From a checkpoint of a small transformer trained on Wikipedia.
Training: a variant of Muon for these matrices, 133M tokens, 4065 steps.
MLP neurons of a small language model. Each row is named by its layer, matrix (gate and up: input weights) and neuron, and shows model dimensions 64-159. Each number is 128 + 32 x the weight over its row's rms, rounded and kept within 0 to 255. Numbers have three digits each. A neuron's up and down rows have the sign that makes its largest values positive.
Before each neuron's rows, "fires on" lists the tokens most often at its 100 highest values on Wikipedia text that the model never trained on.

fires on: " an", " pr", " bre", " pro", " exper", " All"
L3.gate473:134145149144146135089089156088130173141152141102078125083082129186104168146170167153133127153147068136104159147175058190145166141196134110130170158161172144184111044099112134123092109119146135160133152125164119120107121179114137124119147132195084114136062137188135082102156136125152145146
L3.up473:143129104145103105115060173098135143121157134144057120122143162181118087084106154168129134139168106114158101112206059163102120158132129136142169138160125111151142109117132093143143126085116100177183121114149132118105106162088143108135149172147142190165137095230134106110156167072131151142

fires on: " p", " dep", " def", "p"
L3.gate55:168180168185109123134137167109185145106130199170113132157136077087141143098127145060134171192143165091143097138122205096143165117138119116171114116112112099113132065208112130119164123124145152118137116177100205086152112136066123123173137094120125126088174113164121091127150136115085076149
L3.up55:106107130084130102183150176125150105194109136161112171166110134132142173134121068127193162141136156103136109169134167173171152108087161158178074095114126140033138142155166117133141111189148121103124126157137138088148136159146122147156082139186142109125139100066103123140096096146124138136

fires on: " oper", "writ", " mod", " comple", " Engine", " Oper"
L2.gate424:101155093123145158122143112171162092155087130144183141182090190135142130126165146109111107067117099116155152160064112146145167132156076127091144130091147162142086094116123160164119103194092121080117152110086114110112079168123089126103137043139126086113075117135092147056143100082111092171
L2.up424:100155106126088136113118126102125110138177156152155132138126169117116128106183126143153117067119113080113147114066117123160119135127103107132078190054107114127123149178084185145100134182063147087117095177159134155139097197140057163152092114109180136148071123054115149099113106169183137144

fires on: "."
L7.gate376:098148140124143126125150163042150107133090092136179117153066164108163142167132125160153055152138134140101106115109186123130159132093138076090091073067130145089087128109104149122177138118087123176133084135137144102189107115129094151123149161130194058145152141041103157137120076136136121154
L7.up376:107130182154220130146142137040148065125111175137083113129127098153126086137085073120124157122101177130057105130116151141156120173071102112086105104086127130045132171121125118135099107107127129137101074107132158129165163147174091103099123167113163113112135177104097107117080121113124113140

fires on: " pr", "all", "ight", " exper", " World", " Public"
L2.gate237:157172096161080152122075107068155142108159089109150132092132170113075158146145109174084091182167163097173116193133085144109112081146114138138144100138159132175115117090127152184137099124147123173124142151221144145110146168146117146131136150161108140155117091134136142124175131125175162111
L2.up237:113108128152148152175150155087149105058128099149126133084132091187150078107118142179185080129143094141125084112179043088128157162084077127080139143181124037111124140127108126148090166118167129064095106116123106157112054147109148128110144095121089140116047122169127153164188117078165102141

fires on: "yn", "iss", "ose", " fr", "ption", "ever"
L2.gate468:072146162119081157157104033120153190141146102179123162125054139133152145180153077129127128144159088139141138069114190161132185125131096184155203083096061066109138109128155137102099162115098127183104149059121086152109064108140137131109196138141121118118157111193176131101096147098120095130
L2.up468:114123090135082185137125153115139153138133120120130088120108120177133178165174049188130096137148133138150131100133106148142105165157156158102097139138104074142134148100084167200031149113125148177124132097116124098102130147097109050118142067175084148192157095121101104120197144105063143074

fires on: " sec", " Best", " International", " Pop", " Film"
L3.gate283:035160147169122109104121123120124107127158170108136201136094121133130111073117116123107096084137147123141114163093162141135081077127129123116154090143113126122141127180141172109194123135136122187130096125134094148145102087121210054074126118171154116147126113166151138064124138169167119137
L3.up283:067149162157118144133086117095145154118160146066151121089188104038100136091156121126121085125075137091165186145151095126095105080111115167186097136152140136126121143126127140090145185116116097158096062173115134142151096160114137090121162136181159152155128139173154145109146131138120187093

fires on: " =", "–", " −", " +", " ;", " &"
L2.gate212:089117122189133098126167086153157106119117162085146114152121129101108139130150078089106109148183132087120128101068175143157108112117128166144085105186148133118091116138126135172112128156178154160147117085168138173147175175101202075099121098159121116113133082116077065159102130166146110141
L2.up212:183143144169117115113145142088173171131139129117016109113131127110128157146106141169170153155191154108128115126162121125119130136159094109188167110151138083108078133096127144175128136105153093121076104090121129163128105107122120113202116051128162198143138126134166163111151179117097132165

fires on: "iv", "ib", "iss", "ab", " of"
L3.gate387:104165180133072106179101100170150156185098149082127155123163088082105099179146089167162117111175074116089115113153154122133185099139090110168111124094063183165129094128143097097107099152084101119105055143129129148177112097101127114141154147102086100106082116113099122136090152134103121107
L3.up387:101134179182169108128136091101094073108108148126097114079136135167115103184110116171140101167133111181051136121124170128135159120138182098172137132081100127183128146151138124117159036153108114115096159126134182128145084111117091112103083128178133148129115139080101190165099114115157085144

fires on: " V", "el", " B"
L7.gate438:123130156093168171112117157135081149219115134155199132098152158149163189135123153138122113145120080143136091140116125096155191128131133115130101119134154156115082109071169136056115060083129112198158153089101088126130127158161063116166146143113113155142109157095106159158132123155160098116
L7.up438:112117128125136118134079121127091179186106147134138144063187169167145202117114118107090086124135077217083121149202128123113167089152125128138121147136149115157167150103130105148116146130114187107108145098145150083118155081115155104177111137182143087094188182120120147196119149116189103118

fires on: " sc", "Ch", " as", "ch", " Ch", " ="
L3.gate5:194122088097094085077126092142083040078120130103099128102126118126107092132068141112133148160099105097142124141112109125133158150116136120078169128151128068087123065144129159139146082123181113151161125136138107123135169084134093093127119095155078130099115156128133135129113118139196111125
L3.up5:094146109167137108102129093137146077124163117146124160155098052117100167173095106086140098091076165102153090199140084081067165164083189135142126123117123092120116087172179119151134092138152126162061160126132151126161118089131209152126076067078067098106059066144126108168165143150142114187

fires on: "i", "a", "ly", "o", "j"
L7.gate135:087055116138144119163098139141125158135095136086148109136052070144163099145109084126121122180123168131093131120158142080159151112155113135139150158095106168095116078155148162173171148153116125201135120173111110129102129178139089157124090134130143167161153165081100146127176138139114102148
L7.up135:148114140092095134073114091155097109170071129155154137130163112134138115109076149122124140190168134072146155184171147150095153124175170152081150098121190120103103159079190154148134153153147144143119131197095109172128092182108132137126097075113192166178163091151149101194150155097128165156

fires on: " h", " r", " under", "re", "s"
L7.gate309:172111089057095142151173153159122121144097098117105162087104131105163145137141110105160179102087104117111142125153087156116123083125048146136179112117113115125060170147111221172172146109163202130087114105164188131155148090122093110147100046082110113167143137111147117118126149112147131173
L7.up309:122095122085101112100087094140150097130135106213126066129163146159151099169142167157138148168118141110096087127110139109134102114179094108115159141115074070100102137134099184150176159087121127082062046126150147163154179158117141122166102111095192128139132136089095051118134164101117105123

fires on: " Gl", " gl", " mot", " Mot", " vict"
L2.gate80:147100125084079126120075137096144145110109075144074076115117149124144141143111181154128146061122181135148076127129179185123105163124198215126050138167125172124140130105087098215102139158108189208124124094084126177133166143131188136158152108143209143148150145151051121173118093145156142152
L2.up80:083086068153117149164045115100120132123178097137129095119119139153107153166105129143180124052176126138119051144118153178137128159175159148118081149075092168140076109131086101176109181139160248177105147156089090127092123147117155110180113142146135138112111094168117135087158092124126122159

fires on: ".", " /", " age", " and", "al", " comp"
L3.gate292:135172159171115126106133185143125156173174102111120091159099074079154151170065113137112139142093134184106104086147183084144097168131153166100071158113140157136158088143118170172118109135097067155163192143119149109140162117144119143102142159180137082109081100147161151133073067090109178102
L3.up292:137161170182101083091121136101148185155143131133090147136163085104166125129073147125102113154083180179123106099080160148163096180167164100052079128123167148106133112123145125183101142154103069106135141098105110132119179118130105149094111185163101137056085108134151102112104106083138174112

fires on: "D", " D", " red", " th", " gen"
L3.gate178:110153138168140185182091117163127120186124153219122176169187106150145158153147155129120096150085114149138182147080151118091136111105098091093071166154167092152160143087122080110151149156068145131113109141183135163162132191150156132224099141180106110152111162141122134103152120110149159121
L3.up178:106138181202082131206146136108109122189165141177169104145208128143136132130101161110125101093082126097119165160121177139077146089091108081114108175191109122154089175085102124103145140157114129134090103080156111182150126190175112172157140114102105134170093114157140168080164105130167131091

fires on: "ters", " attack", " project", "ery", "avy", " support"
L2.gate67:073126161092165146123128155189117103170168097083133074131144165082179177137142159139122101106142090158188134164161110117057112130149162063138122115097080093116120172134051096075182153108147087082134107189148133117065153140095102085104086112082123130166165133153159157153144167106143105115
L2.up67:109133163101112171125173166146124104115197079139135128159118123170138102158077116194152099142082120160082144079160169129099173093164150094174127147136124140097152154145088082085093130109129126102138078183109141125114112132135049176136156109104171140158154136107173148113104161109099136105

fires on: " Mc", " Bob", " Rob", " kn", " Van", " Mac"
L2.gate141:128108137111101105130155078099140123155141133092182120129161074120103121150110151097101112140137099053125111128131126143143072098118109175103108184088163148087108144132165171158117164160107103146110114140133107168174165178137160102145120098102071123183125162142148138072151140195170140123
L2.up141:163142075122115140090092107053161172170127143153084112089106105132088114144079096077101050149155111148137105184113122190125130113074110123141125198122135093111076145103116169158128157127123108102134186162133133191205123140134102102137072133125124161107128119119131158083165148223121150127

fires on: " v", " sh", " dis", " Kn", " $", " inf"
L2.gate333:125136137127105153131109145133131074078126100105179108131140142169111114131096162085145136087116159143110082145120180118077115131179108180164171111125105083167126098157083133097089189131166112146167134134146086121143133148163087125068123045170096141128116097166106135133138113081184118197
L2.up333:135164123098119151126101134085112076128115137101161134104184157095119140116092118118126231141109116161134095177139165104115116132157090145152182134049074064129091102157065162109109198088152170147114137144146082140165109135131124157159122056164102155156116082161097076125131162131134118158

fires on: ")", "]", "\")"
L3.gate470:164136110104161101139144175201090091135147134117115164144167149092128191117134121162143143079084102130056116142132153174055116111129085117158140106095113107109135160186129198150132243049144153170088166112166168127142139120138149106089126139153128160196184126119147110179131140142131085131
L3.up470:144119129137126135125143165162072125126143134197108115197139160101156093150130081147186117100148093111120120081131174174047133170107115141148138119088168109088143186137136127179106122115135145157139120104148136142154142126143135145103089141097164110176133110124150130177106105180160085150

fires on: "ch", "ight", "v", "side", " prov"
L3.gate0:131141107082142142116131181106089090120135170130142073076104145149167111154120115150145185140040123124080093098076131182083073090149104193098154170206135113175206131122164108118066160113114097102154089118181165109115175121099171133091099175090162109156156121115081166175132122142131141191
L3.up0:118050076139066100119143136117159141154072177175166162128133161199122178102134117183121133173113179159136104110116088065144198113159115153123129095163133168115127149120065119131105134133152121073109147150129087064155108171057105105106191109096134113147131153107137193162108180109094115195

fires on: "ign", "amil", "nd", " Pal", " Ram", "gin"
L3.gate137:142093098099162136181142144110132121115055132143146162176123206127103108108115105073099167103183064186123165108068119144174100154148173150143095120071137128136148204155166082140107085175150170135155102125155148131064150154090118092098129123159109096155057141105135140080134133122089158169
L3.up137:179070141099113144175129137084139090095113173114136166136072089126125115057131106108103191060142065144086049160102076119114099118139125112126153087157106119111112121129111097107131039142114146063135196186110088153179171130111154153113139142157120098082109095112075105092180122049124137154

fires on: " its", " is", "ake", ".", "es"
L3.gate248:151136101043067083168043202099109156161130165148146121152119130136118154131132148122148080125154149143144124130102148158156101127133127131093102125152088110077078116132159161157138146088112152185143104098172075063106128106120190127154134133177132117178161070156130047118158128094106157149
L3.up248:140148146111127181174163122170063051109068149041156110138098097176143147062157089139159101094144138144167114089179131171115147128155120092092187075176066104110106129130155133108173099116129171069150082094117100095088114141173129084146172126129186148133192082141092148185191124095135123152

fires on: " ", " c", " mat"
L7.gate16:077136131125093190142158084137142108195106091176183105077124111097116139189106196142145117139123120157142109085160170143192156145101145135108158125101125105130082114074110195165112149146133107126155122106198088117202127123136147179148158085155132084200104141093164157096111112105136094182
L7.up16:131115101127173148085150119121153157068172166154153141108116112177131159147141119164112122163143129122137119117148086137125078151101115150141070083139136125081125102114125159112117152190120089119127105175080139146192058156163125115197142091137099069206095129113196019075104086083130086074

fires on: "od", "enn", " sett", "ourn", " sw", "val"
L3.gate372:157048120177156103189122176088142100114170119160148111147157154152167142162132176149085134206159151127187138161054123067137114093156132202150097113140101220138138090152156102147153094169175151131130154140124087126168134101113109168115168132105184194105098071117160128108075139130156168134
L3.up372:073124123120126189115155127107123151163100115070098127148133224128087151076167124171163096145155129108134112124164154135120118097133113121145130068168098163154108159144101098123138120174122157121122175081125179158118114170071146118087107127065116154111092118148134079129110094104153117183

fires on: "ic", " school", "17", "16", "12"
L3.gate13:060105115155136133124112144149141150175182088156118109158131133184066096042141093170162132145145156143094169117123112127108120203166134150112127091136119088154159124077155127202112133153115112085130179163120188148146153105179149148090129109094109101155134084068170093068113152179118109061
L3.up13:112148133137132104089136158143125079139110159093107203155122181072178120054108125102079137136115116102145165103168143187088133108108101127092173127199111158113112163145131120110145088166121148126171168157100114122121072129225086110116103177105098160138104133106152152162109129121111115099

fires on: " small", "ated", " large", " land", " significant", " larg"
L2.gate338:108107122078112117182124038142082102113155129111139164211097146159152182108137137114122132143124083160108127138109182131106108119113080134161138137126162104126047154073140123114075162137106091134107105126073102161120095136139150137099158094149138156054110146191091122142063159153113147125
L2.up338:157120143056120158148125100100066141096145145133146206137103154196111203157145151040163124075137099184100115176149163121099110145101116140138123150121159054117081144097139117160104136103105102116150103166079048142109132120141136166104135114119157144083126153144110127141126203152103099113

fires on: "H", " disc", "isc", "Z", "4"
L2.gate308:108139137090097152134087204140114098115144106129143083141131176098096102113143085162135178160169095042174170096132109096150109144103102070135084178131151140089137118165144115151079133113087131111106124182126167153147179175183117121158180125093084076152126100118127100153118082135106174125
L2.up308:080077133147079186113130213113115131106101145121071091091114152149084117124138043135121091122139145102165118157174072161129095136124107100173049129113182133139159131138159118145104169147110151149187135045125117165126164171136130136157157134115149135155106138116173144057145100104107173110

fires on: "ian", " of", "olk", " Mal", "orthern", "ich"
L3.gate398:119115112102151104117110111106166110095132145161116176155116057116124113070156163070100166180015092097121157152117076112158160116114144131176060073156131112107130137124127160136136125079167153104137157136102104077098157058113144125068138103095112129123080102129055147154164135098118115147
L3.up398:130131152130194153192042132136156121116167091160134129123161090075084143145146141107135058132108172078107079127106131132110174114119153149162064126102133160146130157134142153136137158112134100100133148096117125118070189111118158179129199082130130083093087108167117085120125113116114106130

fires on: "–", "\n", ")", ";", " even", " time"
L3.gate255:187151183146161178123085086156077132124170185087114158127090154131113146127066123122148111133143120118096137098138169125137140149135090088153200121172157165085161137158086180132109129108138177176085140112105154092142052169159160171113106141131145119137142131104098139127116168170093135150
L3.up255:150142177119166184151116126102141137141137102141150156125125093141086117081152059120112109166101147127133123152176190084110150088139142102122149117098108131083108097110110118104130082154072122092077175103150179060188069128089136169171129113110116123157158098146113157082145113085061080103

fires on: "iz", " bas", "ir", " compet", " pres", " Los"
L3.gate346:164119113106135144137122157111163132106117087135130125112192146149126171149125148136144205032105133132151131117151080112135117076111114089111113063140149097181134124157053170074153141179147132121052097174161133086129149126113129158101125095083108186143166067076106103103144154197078106088
L3.up346:105071116106124116116121141118119096105075202130124091167176188200080154127111146095141157114168141119136135170076085149039121105174149119067142112166136120138132123107147165071177123161106126193085108115146137155148122132139170161064078107106081185154147059123113070184105171125140071091

fires on: " sy", " No", " no", " spec", "or"
L3.gate452:079095061126121111095105111111148100118129161142113128154118124147121125129114134100167153173124178149079104106158132086125151104174134136111158118115128092189114126148094156046131089143159075113116127187109182095141094116133120160089187069135137147131097110137150171121159169156129144133
L3.up452:129080126161103166163115147151160173144147109121137118132150142111115112173098166110189158187132154150096145131162102136099116179120066087200129159102103133149102153087159141152123104123194175120125116083117153084153123113153122167121053199137092198074141134090149107160116158187152165073

fires on: ".", ".\"", " claim", " found", " report", " election"
L2.gate288:100154110106142150085123151147185100105162140109147127075151131139094153179071125110179074219115136105110142106140160164083164128129168083126114141083133140093108105134121146128097157121131056151084082103070152148135114065187111146175175118117087094141128136092186142097094059088068121086
L2.up288:106140178183169146150138118080186145123114118155166127143085127137103145157091153082188177162149157142112133182166185098048168090186180120140089146130072094136141111142066220137084150143194093109125072085097123075102136143150086119089187095167143117136161152138126138089151117089134116147

fires on: " sy", " com", " Sy", " number", "13", " debut"
L2.gate340:057111122112117146088136105135121123102174091113100112191111134117114157101035119125107169168135087121080185098137144101068176148135128143193188068139132098134140168131101193080153115129197118109093135145100128145159045128175102125129121153142127119148128123185103095138104137134168043103
L2.up340:128094157113131161180148147067146112093135115106113185162113112079061151114107178127106108143156152131106128134163069098128165141127127117151152130137117172163121129159091169089121140141135134108102120115087139110174093146111109140181130113109124120149160166155099084098107138081191147170

fires on: " /", " for", " at", " med"
L3.gate130:168137146137129124089184133121112105070127135222150123126160137147084140140082150169113136145144084124165160166137134118092160082096164152081105149132167113141124090138066181076101183130181163137091075186178101136177136177141085168177149143151120080170161098104098103163118137085158132127
L3.up130:141112121153115138098144177123067076107131125186154178137114146123109109149089170173127115078131094149115168128108150121155104147073167128096137133099159115157120083159120074068133141146129168144109106131171117122209147139136143143133112118156166086141126107104129161134111126089165165152

fires on: "rom", "em", " From", "led", " period", " Bab"
L2.gate461:097183105132134128122110161137113087170139133122132103134169135078155087038152163112128119182121094176142125099112128161082156142186182120121125166107114135083156098106136121103124115139143105113146096115093113131073166168159140151098112166086086104127145088122116072152103131144107101112
L2.up461:127126142208120107167105134152099162126114141063143117157165145094098112105139113141079118148180141077105126076090074174124106186154115141174106138142165131115080108102134117119139132130200151113167086123129086107121130115045114116141140093110124151151191124168173092135021139133154154143

fires on: "E", " gr", " med", " incre", " Er", " dist"
L2.gate348:101142138158108193102146101145158077091139164148112106115119143150105117109171079114148084090113135124072140152136178160119160148131122115186137154067066137150078080157077105110097108150127118144069067167111134163155162184156104112162135078111171099105149129106059087117151101129165134177
L2.up348:132185106111101159144165089131189108089120154164124141147143126176146161108160081137086065099122140064102114174179170117125153198137131117135133198109083136131082083121088142126085136124176116107101084128144135128151156198086093148183148118127199120151163096120087082161118137135147156157

fires on: " G", "ass", "ord", "ur"
L7.gate6:063165139203184111087129100136212109154108118144138078115106111142121105172120086214062085100122102115131092096112143172143158090122098138078172159155112151096133173125137188098184145095160141157103102127118161125152138167077164102159150097140136074135115098116151156166116142128144190171
L7.up6:149145170128176147096158172154192110053112124160142151111136138169102149139109112164181105198144112129097117163108075051119130098155123150063136136126153097193126172079136134107144147158137119190073127163132101096131160169159151129168153082062171047087105158102108106157174157139134198093

fires on: "ie", " iss", "one", "bur", " 188"
L2.gate275:161135159146143075169170136084144101114182099092091112114176129060140090130134140136144152139123115165128123185084099161176132096094174150119081124111108157144147091088121116147103150145196153108138135149146121078201136106147101164109142106191138119168079197153117146098116147105097112114
L2.up275:109110105126111136128149139189188118093106129182146119132138125140169094139106186150142118119141150159097186145160111142135185168101165126139151141181116118121154084090152169100100133186086153136120133125135079219169078103135178078120161099144118146166107166095109096089119121132126158096

fires on: "\n", " and", ")", ",", " century", "),"
L7.gate23:125066150158144167176192099141135078141175113084093168131050144065185110152149117159123181155136066131092174087169134136133160107079147150182073184133095107130153087107191108143181173143133165155093128124084095119110068151152154121109179140119106118094077107156166141106181151138164140115
L7.up23:109101057210078100137121189063141107140151171117088168056111132151112108121133077139126215133113139170069143122113088148137137122129144127148117100116137143119062139164124124112126125072208188135158115127122154158140196079145176088111131092122141172163162150104120145147110079125120147113

fires on: " pr", "ified", " el", "ort", " a", "ino"
L2.gate90:102167129117104053152127074080131104196131121112159121172129154160134113137155114164148142210154131128116095163151128166127162050108084140077128097114164102180142136108114097060129122105144173171143174112157103096084136080086126169136095177162116134107134126120155172072163136107126130127
L2.up90:178135128151142089103173108112136122162103166104135125182142118181107080096122143184153191130143137151131130106172122114122141105182079102095130082094082136161095139166105128086104097151087102130111163211129106095073176110070102141162093120148122063133151130099159153121106118117148136163

fires on: "\"", " ", ","
L3.gate279:093152147121066120080160144171176111153167178117112135087137166073098167115133107102101104163097120099112166086093187181131187103099161136148107162081124081134133113094154135117137119136139131155113139144106137118093149174112175110153133090125149128158111143147147099095140109080111159076
L3.up279:112118109210101177109143101145126089150082178150183097139133105125145151149159119174066106125093100116122108087143143172075130149140186116159085168109151138100192144095112172139170175125126150102154142123149122149141143165137120113221194108165116129177047201131168158146148100162110137109

fires on: "0", ".", "t", "4", "ect", "7"
L3.gate391:135141049156146147114150120163133188140178178124097113136161118180144170067174162135156123149183170095119118072154109107122146149142106114151157145150126066133114114127121197138078149152092106179192117158054124126173161156128088131136079083149131163164128049144108114130141073143095111166
L3.up391:130104135158116121078100120132118106089117114109182143100131098136138110105141171127073149138071161158129136119126140196148132128143138170082117094087107098164094073140125120101093116097084140093122072087134110104137181142125117042134162113109155081136110126170153142134124131189108074145

fires on: ".", "==", " =", " of"
L3.gate41:113095103114165146170083126135156120131148111126086159168150107181138142092118112156197147158127156172160136109145233107183142134078128091087042117103124162122125124143138077167106108097112107177128109150062114078157109103117155063134167120157127124075159170056065132161090077112105068126
L3.up41:125093096164130185160127137156074080089155117121109151122153132152126145099107075115145133155125137145097089128140217125136151113092132116069085091115143171117129193149108081148145091128064147190162153117141064091097170125116137049120165119153096121098071145040120088106058115165132129160

fires on: " of", " was", "d"
L7.gate361:141137099149104141111129146156190113136129117184185174060100096128090110150129109194118127140147129121060160113135108161169141054097118180105091128140077137082160151112152112188118184119095149177107081150171093138114052146170095097122171116175190126136103084124124143178073110086108147122
L7.up361:110147109208100086082141066174156062172140080173151149112169109125124158101161083127169125177160145153042125131112145132151086204116165075145149103159134079132196186162122125142097123109061119167185113098176185116170132160123135082139157087114119129139136123107131140153138174091164117100

fires on: "."
L3.gate475:112122101122153069100119150121157093087152192126103149124052127094133180123171169108169174107101183123141130121137108134119085111146094124100112141097131102169129073152125116134095168118140145116109203124046155150111133075170148128142125122159120117125112143132092066113118168149144145125
L3.up475:111077125150170057129104128079193138086165158143099140142105085161122161180152187132181148136090143109096126152137147163158133115154105130130090123117177056160075097213156154104126140117155145157104142136071131176113116090163154149090143107124100096086157117151113106126147158144142137170

fires on: " Col", " song", " version", " film", " Atl", " name"
L2.gate318:083091189172127139090150122185069108165124153110102163120121073104104066176103129070075140152138106055128137089093151126103118168191126113090131157089110121128068147141128124125114159166150120145112151127192151152119138119082149108163047102114117167092099111105050153113142157143160146126
L2.up318:074135179157162108076106126121153102176133159130137104148181153099148148111070139105094154183113119105113180130057147124135133173155162108108171132122156171133095082116082178093125134122116070112054149151171183140188120154125053114116084058140101135102129174095112125174128096177088098110

fires on: "og", "ag", "rug", "ic", "am"
L7.gate30:127142163117137140177070097102101097129138173156136110066164118084192152135122126125117177099131138136099135120135161096078136128114105129169126102022138224149072119091148125048162151130074138166126129162148128122171123082125146156141130061147129139153116111072237113083105078110084125161
L7.up30:103145148115100150127103165122132129112073171122104166105117171056162060125156106155116143175075095118121151159152073160151157121117104133179125155093088131113092105114159139125101140119185106074161185100079033126115165090154120171145106130144154090092096156108145117141107104173098109176

fires on: " sh", " Sh", "sh", "l", "d", " L"
L7.gate479:139143150109141126075110127144155097108197146089177081111150125102138135166170172178135144152144156131157141113118086143016128141115106170119146134148103116119177071184126128163125147103131141172082105122175151139108118091153041127196145144111161124162075111133125113098128142134063147165
L7.up479:076065147173171133129161123171116124139138115180127134137151048125164127174140105142160066089188193147099154174165187138105172153094127145092170102147129049102135148116156139120146125143120112169127145091125143061131121158118081124112157137104112133167119146099166172146138107177182115163

fires on: "ap", "ep", "p", " |", "st"
L7.gate336:183077146120136096150110176112091092114151184078138113197098141140101164098193085198145130145157120065139131177185159160161109142107148127159110136191126072101131095086124124151136130127102167151181141043146119126119089132086104091155161131138165147087140117137168145151090100108112119146
L7.up336:133138105122195124106127089136139096169177179083159166068137133119101103120193112133152126097095095087158060143183152153138073141096162144074090140150122125153148100162099062178114134158138075105131140083169127184139123147086080079132204095121143103126104181170141139107138158157119123097

fires on: " Sm", " Met", " f", "mp", " multip"
L2.gate12:092160166147095096161210109114129155055118127153114153112140138175131095142064133087131075124106067120102117105218126123154094145128093180090126146162177159162092127175121149105142120155094115165190137078112118145130123058123228094115124120095109177117115089145153086142171115120104141158
L2.up12:143110145114130079107179121091122169072157067116179139126088095137147102149086126093153128084107171140091119169153172094074052156168102125171065151100059117107104160127136166197117105158123122103148158148156115169150149134135206145092099149147159107161115115185145112100097092158118181169

fires on: " gen", "pl", " All", " all", "all", "ll"
L3.gate42:134089103115172114100154105105204125121149124118096160113093069164146123060100131088141176175161083134139107064138096091131158158140160145158134126114111144143180092188110159167111122054165191132093150101139088089159143142121183176037137112113102087102188141193130110094135191074096130145
L3.up42:137074086145111150152111142122155148099138096143105106120095103150171140117176112096130143138108101119099110069152087133177113151140104160125103100153154110166134139143098175199101120154128185115109112082140095149131114155099133135097135064135120129149069136143111081104151118148057183179

fires on: ".", " Tem"
L2.gate161:058097116092112100119085141119105150153176140107137118098114110099132154141087125113105094149082108131145137138117088097037164191116109135124130154127181118131117057124119143108088176107151038163125090097123187132097134078119097123126177083155104135118111171126124112178074170116096100099
L2.up161:113091090148073057144138136125148141081098144101091111060136099101114136151074219126145118079068205163129111133121146121064160143131155093120081082104151116123181093103144135181108111091168098103081071142133194094103126132138116105076171112156115102088072144146129119153134102119137107096

fires on: "it", "b", "ab", "y", "oc"
L7.gate153:108154124160173199066096110114167113165087090128135082184097177126173139121158153137133131112076159070131127154151098092170130111113130118099189157129112114091115079134150167100146108128107133163142130124142184104123103179133123162121067101104189138132101141112119121116150136141107102119
L7.up153:113149105163141168108165156067100104193114071081113093112170128137141109143144146140185141165105166133163110074123132113177186118131121132156101185114089136077085134130129101124114166109140128150150120105089233096165111170129122095177106153123151144168167084130073127092130163113112109138

fires on: "ach", "Ch", " k", " am", "ash", "ch"
L3.gate250:093128096150117085065087137158113129133097129102165108083162146077183139124136150163184157092147088130129148109124126083096170150132129115109116073125071165147202136140150152129078091064135099104110103106197114116124117105092170104129124131170159152163130095111121156175129156112164145186
L3.up250:150170120106104099093130099070081155129085167094201094051155132102091137156113124155145138084089149172091100134111059133143105129140126127092102072136112154174113114071100173140149098064131082083084099088157094121206144101150095098124163146113156122162123178087136122125138094104097124157

fires on: "on", " is", "an", "es"
L7.gate82:118144124106126119104155079079100090149145173116142056103102075111118146149162126106117205099094127132156127127092119111171136095126079097141119082109102094128121094083109162114093105105140053129128117122114158162133172106070111135122112093146038126169115134135139129112100093126113108098
L7.up82:175154048108125147111127152159135186126152130143182070124084121103078104078145193111088146157120171080114108169189113166109082090162150087061073154141139135116137153170060109115088162181133133102146137157142150114128151099146118169132092136110102142121115118143163195051179105160086140131

fires on: "ul", "{", " leading", " grow", "our"
L2.gate425:186147163158080117117130107113074106098130180146133135094125161166165107197111129151170156162116135125108150123103108137074164112069190219092119143117176128156082109129110115148164160138121090123144057092093149136170111143127147114099105149173082129117160139133117147109082115075202078125
L2.up425:123101127194048150137158152158073101110142184114113139162101139155157138181124173114117125118097153153106168120084160127097083102156144130097116132171166150125071109204111113142187149164170132154085093114084159120101128153117158104116142119140052149151147197143154156149127184109174062088